From a checkpoint of a small transformer trained on Wikipedia: width 512.
MLP neurons of a small language model. Each row is named by its layer, matrix (down: output weights) and neuron, and shows model dimensions 0-169. Each number is 128 + 32 x the weight over its row's rms, rounded and kept within 0 to 255. Numbers have three digits each. A neuron's up and down rows have the sign that makes its largest values positive.
A block is one neuron, or neurons of one layer that tend to fire together. After each block is what it responds to, as a language model described it from the Wikipedia text at the highest values.

L4.down192:151132136113131116089095147125110130159145103120127107200124173135126111092139117122106118091187096087093110127159115108110105120173166091115126120157121149138116064131046083072156124151129157138067151178164145093152103156074115104174162141121111131179123119094139154063114129111150153201198074083131111162160103134126157170132177095050116115104207088101113139077183135149095102121141117115157171151139129106084047100086103129176171132166165133114101172100126095106190098159117095110187109105152194176069065106
Responds to: Capital-letter starts and semicolons. Single capital letters (F, G, D, L) that begin a split name or title in lists and tables, e.g. Flip, Gminxr, Fist; also semicolons between table fields.

L3.down16:141078118167093154135113131160076128077127081126105136133204143152144161106126187149152113037164123085064071135126137097148136120061121175124144149060157117138131119160157135127037083063133156149130142131132142152140126114116132110170146187136134119086140167080096100228080105109148093090086114135138046146143158094073120164126073110165199133111147190180146132056191209105079129126186135141111162141174116073116141138110107132156138133070118114142143074128157138068149154134152123145120123102136122138075100083
L3.down104:156083097163101103130102155141160135146120088159140060135160157024120145109096186162150111169128157150100144198098164113156084183120162088163085133085105095122176150091129204083138097162064038156140133187188139105164163189079065109146142116126135163086162096151150155096156111113173135116086112181152081165123125112116104120142089131168133191140144135207192116149109130155126105118153144128085103070078136110167047094132138151133131167114144089113194146155124107155113190148159105158105230120084119097090089096
L3.down122:146144128157101150090149166147135157153132137128128095114080100134129100165139145149073113073074096087114111132140088172199131034109173211097121109091144123123166133130150150164107093135108153112167152117180134125145165119128134179075140145102054166149125164144142105099130147122091131084124114169163111106119109142174115175131038172106120111148117114145095095111132136129137116132121129092134111181154148114138096068171108119119160128162130110120127133158140175194114128137151151131105121147075190113158074157
L3.down210:109081119137136133143098125119116125162080107098112119130127175118082149082167096169095142116095148149104121176101086152121102094200124151128164101145137114166122137115143116113110068093176138126082115153118128093167151127038141163100178105163164171173142161144190097133144171087119166113164138109126190115130052116083144122123070071096122136157119103071100175117179176093107139113141138087161109091167104097147120100104107049126158099090093120079089184085096105079208130149107141101155082121126175110090135167
L3.down316:178139116140100124160076141105170141051146150179146169135077180135152145133170076155166129123120055131094102186162106137091086151132126058165130147177106113152162121104188143073171074156161164171126112152116123093122134088144170130173166133115148117155151095101175136111129144125164101157147133111111096055154065105111128158047163132123151152151095114110147188075152084085102131152178101115050112078121111061126122182087095029141125086141117153155168128054126108114136148137165104129182152085093166158132104151
L3.down474:156124100166116081175097183153126140083123130183142128151089162087183081109090166114085164208132097152134051182120111141098121126073164100127132126084168155161144148138094177134125072137083109159128100124091138152149075113103116160138190188136177145137137142108146129115109152121112108189129174099182100106173101148210083145127132093065092078167144093126095118109120123183113130128162146115149137103105153110158156142148173074126132131086145088083141139071116170097122144095118137092121137163173104140125114088
L3.down585:101120115127112163131145076109146103128154160126110138098204116181183095098139093129124157106154129123115055062076164186107124132158096143127117140138183093095101102127140119138175114157075091185122109181108122131147152124151028097018072141157093128120079168030081113161161131171151103122222138164132074119105120143133104117101149080138172111108145120129168158114109128127154143115113091182107141173122055160135128093117119077143140082164154136118128128217105126171150176111139084196108162105146139140121181117
L3.down720:125125103110149123118053150129171105122134115122121104128133188179151106119161089147130166163134098097134156190107131145173115147139143151140168144135101134137123116103086088115190101194115129148102138155144156148109067109112126074097087174159163091133108132118197091163150127130127190099123112182082099151173154148087102122084176075141122072151123129153103146184144090097155105127132136112150092122096112133142104061130105093187136140101153116191133215109180084109156112083160123134135091132096125175116093129
Responds to: Initials and abbreviations. Single capital letters or short capitalized abbreviation pieces that begin a name or term, mostly name initials before a period, e.g. William F., U.S., Dr., Fla.

L2.down9:110095147151069119144137182123130171077143187152128127170154187091161193122172101115121161121126153120093143180134117147141135129088123135059114171151116130139166102150152185065146103097098102116102131177143117115110138106072135102108147118105139154161102131156119104095112123067120144148101147165095118140057087158136127145123156077065193166083121085121115178128120177089076123139168120125151140170186162094175097114043136110119120109142146069092116137104160161154153159146131078114143113173109094153111124099
L2.down151:150133200137111116149084093127104068124126198177132138089156086143134141134150102133105142148151133082084102078128129160140093190117190127130119101146149122111121092131118173142138124116101122131127176125125200132153124120082145115153130189115101145129137115047121178131148106099117128196125097152158111149128077129152145155112117106110170103192086183151085138129149133149043082117175122110124176173106158122175108143143152106125112130110144089103108114160079134117162186127141104149136093132131177107138088172
L2.down166:092104128135159102112048160108134126092162095165133133136160102172125135147114126120136131113072138058132139136149135072088138122053167076147107155120127130170169069115155170105138092169105132122111177161108187086121093074094152182147145106082119141184144092086121135107152088071155119096168167132112065099113068165140113133151182101165137128196070091133140146115111117134093087169194125137133174111136169119108125151109096085162160143073167116082128133075124083085192158084126127145160112099138138137127133089
L2.down220:110128165157144148139168148053102170133135092174183134126106139094151130127096112148095143178102117136138140126097104155117108085156145013167120165159087122154120185151148128098086075059139114011188168126118156141162216093128235110130114183185106127127132188100101127117129081081132120124114174159148164150153126123116132142146154137115079135131116107107136148151096007085124136120183167160163017074122095114089138108142121154139137150184140152106166120103126132077184159106107134108140133111146132116148115147
L2.down233:129085087118081150160111122121154134067148048133119121169101054157171142109166086161113133151062181149106148210105129188143143169164123061145112158118091122074149131145122152111111092144151120163176133136188117109156124157091129106173126195112076116084106106126156099135158176135177156117155164107121149118078170127110106114092090152095128169117162138130117192091157138096186141174119196171135100099122094115112023170142192157161173139134108105107143156113132182064212090122145168191133095140146123154065144140
L2.down476:083088097089083128156106176155078188079115110062152158108107107164172168073118126161102134120120126078088141192129127174132136164107120078163161109141193159128136068167097075102099053136089100100096201163143165130134055162107097117103127188209086166118129167095160114147179130088144182131124111139094181159161086156137117128110133084060128127171128118143143121167156162122147115131117096140067036071144107158124078107109151051180152135181131110107128150116140145129175110095121158149173091134120120121042154125
L2.down489:193180111177112155138141163139162099171124117126124187140146176130140113177142124131093086152123134122107139108166085180106137105087144131102139121032122099127132101118068181148115139130167156153129196116112219107110083116164156106100165148091155137152151152125160168137108101141119118123051052111183159114172125112056160139187113159125173161140078144138099112062119117158120146158114054165097134080133101136106100138100122142162111104179127104144138116100118107090132106079164125145154086092173128121094068105
L2.down611:145102155131120127129173145157123117151146085142144153103127123058160129146191115087137149151056138130124129153121166143153160101171119055100067080179179153165188138133162159144179063153134138167125128127095142138155144092128150109144123210134115142110124130168123129130105121126124149134161116057149051108097163150119120099169118144101225163131090171069129073181142072137150125138109155128101044172136157114128096168106175096125182105090078019138139139082148183122171123116079124117110122114097081104062092100
Responds to: Word-initial letter fragments. Single letters or short pieces starting a word split into fragments, often f, D, G, K, as in f/2.5, f-odder, Mushārra-f, D-hubri.

L2.down2:131154098125117162111123145118106087157104080112186150127102150161137117110113161058139160122122148131154104097110176165112132103098122149107097098103142152097129135168125141135090209153050120165109117137069115095110159201109098124171152101078125102106143112183185080117116170150112157131117112120068126086076132129158103136079151149119113120134154151099160122153200182155154188119175109109104167155066150102136218143169120114148181151054096125071107095082129077205120145067174151100078150190123163129074138176
L2.down25:078167095154101104108142122096138112104069088097095075132092079165120173135136116157163165066111093144150108126120146134149119155119080135115093072166180105188115133070155156159151111148060096077154073141077182156058134134134131111127128148098108177125145109133134134094137116153094123158128086102133070136095108135092119120126111107149138081123123158106136232197146144185103092097141112151176137148094148083082134114117101146150140123091170153091090109120115092135093180212120127129144120121149133148103089136
L2.down90:133191082132213129120174111104127198151168082168091134098121154122148082161123156104184106156112100107148164130157114128146133153141137082106126104158117190138122183109155092082105167137144086166155112098198121112139101130117092099155112133121144093117129102073124125130131080177113099170199178106126149164044130129069123143168097124100076127199127107110048139116132118109134139094151162088148084167165099072119181137119128170145169138113155052136148123122100090101159106064130164186118118153090155126071099115
L2.down342:110117084118110138091144121124019142160124195164094151051144117115117098086108110158103132089115085071091148120158108154155101159150137061132154159135164154152130123208080152122107117089133105075156141109158129100108080066095134099153133072127087130147143144165106149132133098146141117125090098109124168176130105138076157181154144130119152186174109139186130191104113132119105072115107096126111127138138124094134149092151102154126215151159130105120099140083144178082124096075080141128135089118115105112140162121
L2.down356:157080161103086150144125085167085118140117116180130143111127162161107172054103102162114146108097146086125177166125103168113099102136187102084184096140148114178103122139103154121133122057167178092170107092138138135096070130092107112115090127120089133129112142134129154136144112142117156156144147153149139118083184097139127157122113055163147165154126113119168168061124091187159147161134159064081095095117181136138106115096108131132213139183157188160119055140092174128150109097123095081163099107089075117083116145
L2.down561:188137100095169139116112119169094116177155119112084125116112136117116127140128131094136067114161102140089201159138096150133122113105035077058118118123196165089140124139101137131190109111206169117095156106179192148142153124115167166112104119103103098170103129153159125155110104179120136153198120107125154175147117170189135137176138134124120134158096136183198121157107092118151127090090147075095064153128107150085089103137065118119182177134111124142126108112115107142164101139127119106145135145135117156125059133
L2.down713:121144138095160111164136146139190113087139099130112088135113188114168150092123067139120172133183149108176085146082113126147134163109154114126159150117166105163126163071084118102101188142172121155099107139127070082149041177077106093093152098086155091162063149097078096180126123089104136153085135158113126134064145157119154114083125131129111114093096128148134129159077129103116163103156134125135167135169104109117154130089089122118098114043149109129093118119071077189179119168138101067169072088113161146153078106
L2.down727:138127158135109117064123102144129130178094145092104113058152144150177154187120163121167106117121100120125200142177066119133147102141146097092197037088167095141096062173122134107172099065181207111108143154107076114161173112051116113150098064101124105108101111147137152126112119211166119067127088155153123153119153136096100108116156125159145151196115106190127172127144109113153162120037097104167122096124144165177118099146140070121192143130145154177079142081141088115156115152117141146100099098130137096118094125
Responds to: Coordinating conjunctions joining pairs. Coordinators (or, and, nor, &) joining two parallel items mid-sentence, such as father or mother, 1952 and 1956, threat or benefit; weaker on is, (, can.

L4.down217:164144089085085164074151098188130158148110145092099161126102136097142147135086168094159140161098137112129136194189096070136074180130162138112103116126142118142135128073110080099105121115118140105136193186217114057170073137079141097173118104120120105069147113128096162124079159105092128142168132144142109123129152143111114144187111166176062189167111126183170141131116155132142170122084201196132101158093158123106116155116120156160179116152156127156087095169171104137161072107096137132129149151173159091110131114
Responds to: From…to range connector. The word "to" closing a from X to Y range of years, values or states (from 2012 to 2014); more weakly infinitive "to" and "and" joining pairs.

L3.down30:140169123157116117189074126128115113150131127166141150110086128110156168186164115175134139151112144122137100152130139143110147131156113114194098119132142143131117130185089141100122108047124159189105110097144177080200115101114134168139138087131205062115124109147095125119121192070149124083164112151212160111135116126053091118124179059142089098156147109105138147148168102144122128108142130158142176122169102124142074149153158135156106118149148085101122182142119107186113083100116139036139119111134166124133161094
L3.down79:202104091125147145119104190146045127103147164114108119124159140142109182170076133135132134073082096160156143119140113119107131139149081129173103146127103133132118108168135111076149152108119093152119128192108095095125159119080141131149078131168120118125110135146199100139094115132156140133133060153153152138140107108090088143100171149101075127084159162170166142122184132110097152087164140098171103167170076091201132095117122098123116156084175152180121136120118090086094122083109123097079170154140071154170109158
L3.down120:142165128128134121119145154136123129146167089135085070179093163099165147067124098151102122145041147142129104103149078091088146182175053089140104121112155062137148132065112091148170156133131090097061083156114092058114132113129093111184078142178129142099134111069113122145080081130141124122094125101122105160102128106035125136098109151067117109142147129126125085119109157172135152136160123135138143140161103157111102135107148096164135124130178089131076117145169163113172163108091122087130127142102144119161110118
L3.down212:066087183148091091145057127128086111183091137191127141146135140169146130121156150143130078140117147133159124136135149137153117221111169139121140115161149146147098091149100137068121097203238058090146129122112149157123155073150144148164087150109137122156103145155134097095132159136099169126173150146140082138145156106154099115105081112110111141111109137110131145153093185171146143134101124098111126087166228097168177159145089113080069185154144181133104111137152086121120096123117113141102123093133077107125161130
L3.down255:136092137111125167145134128033158138110149059129091139075140144091068081118135113140132120048139116134135158102173128161097127126168145145134123081112089139099123116128098132117186146048072215084096182123070082184142165113119147103171085105143116119123132066090105155145125103169115107149157072100164152151109154120130190136117161131121117111124135129168118113148190188090145128149196110164167156119136095063154148131144087135152102119131106149122151126163134087084114093183101138071143161137135078177131098137
L3.down296:092095161081140122143128132113116106137140112156133080074102110077123162156113136134125152161109149133138127071133108188168123160116110126133156133121071109130150170143116130135088121148130153118119126104120168133086108129103148129095117184147152116119121140198108175105144075117104180132129127182084175130084092160190183150124150151091096152137106130125185142107114140105101121140089056140127109127118142128124128157100042125147109145053152120155064131185132083097100102124090141076124150104109153120163082188
L3.down339:138068099145102138142116076112106173127176148126117169152122071128201175162090106155130126126149160134161147079150045105127065122164086137152081105126121143149072171158086088120108122136119114103145134150175145146094137114070136073188074132195108099129133182084123174147094095122137171153206147177107120163091158096156104156125134150081092077159105139123102160157064126159133141108165191155131059103120167150098162153071121118150141142143147118149076157148105128124148170113078132128183153081112146134086075109
L3.down487:071078142148194110119121133149150084181127096116158144160144112087177104127140129164110103185166113115088112138127157136148128141125086133084104195135088129105119120133126151169137157152104101135141097114144125079134099136124138141061114163118124120143168158163092162116127110149107185142098102087102105116114147145180150162110069093118152118105113048111121130105110152156196158161112112043136113158099146066140127130168093135108096159119159118115142159124182101141140151089161189067129167155139145106143120145
Responds to: Coordinating "and"/"&", plus "on". Mostly "and" or "&" joining paired nouns and name parts (Red and White, Cleveland & Pittsburgh, free and paid); also "on" before dates or broadcasters.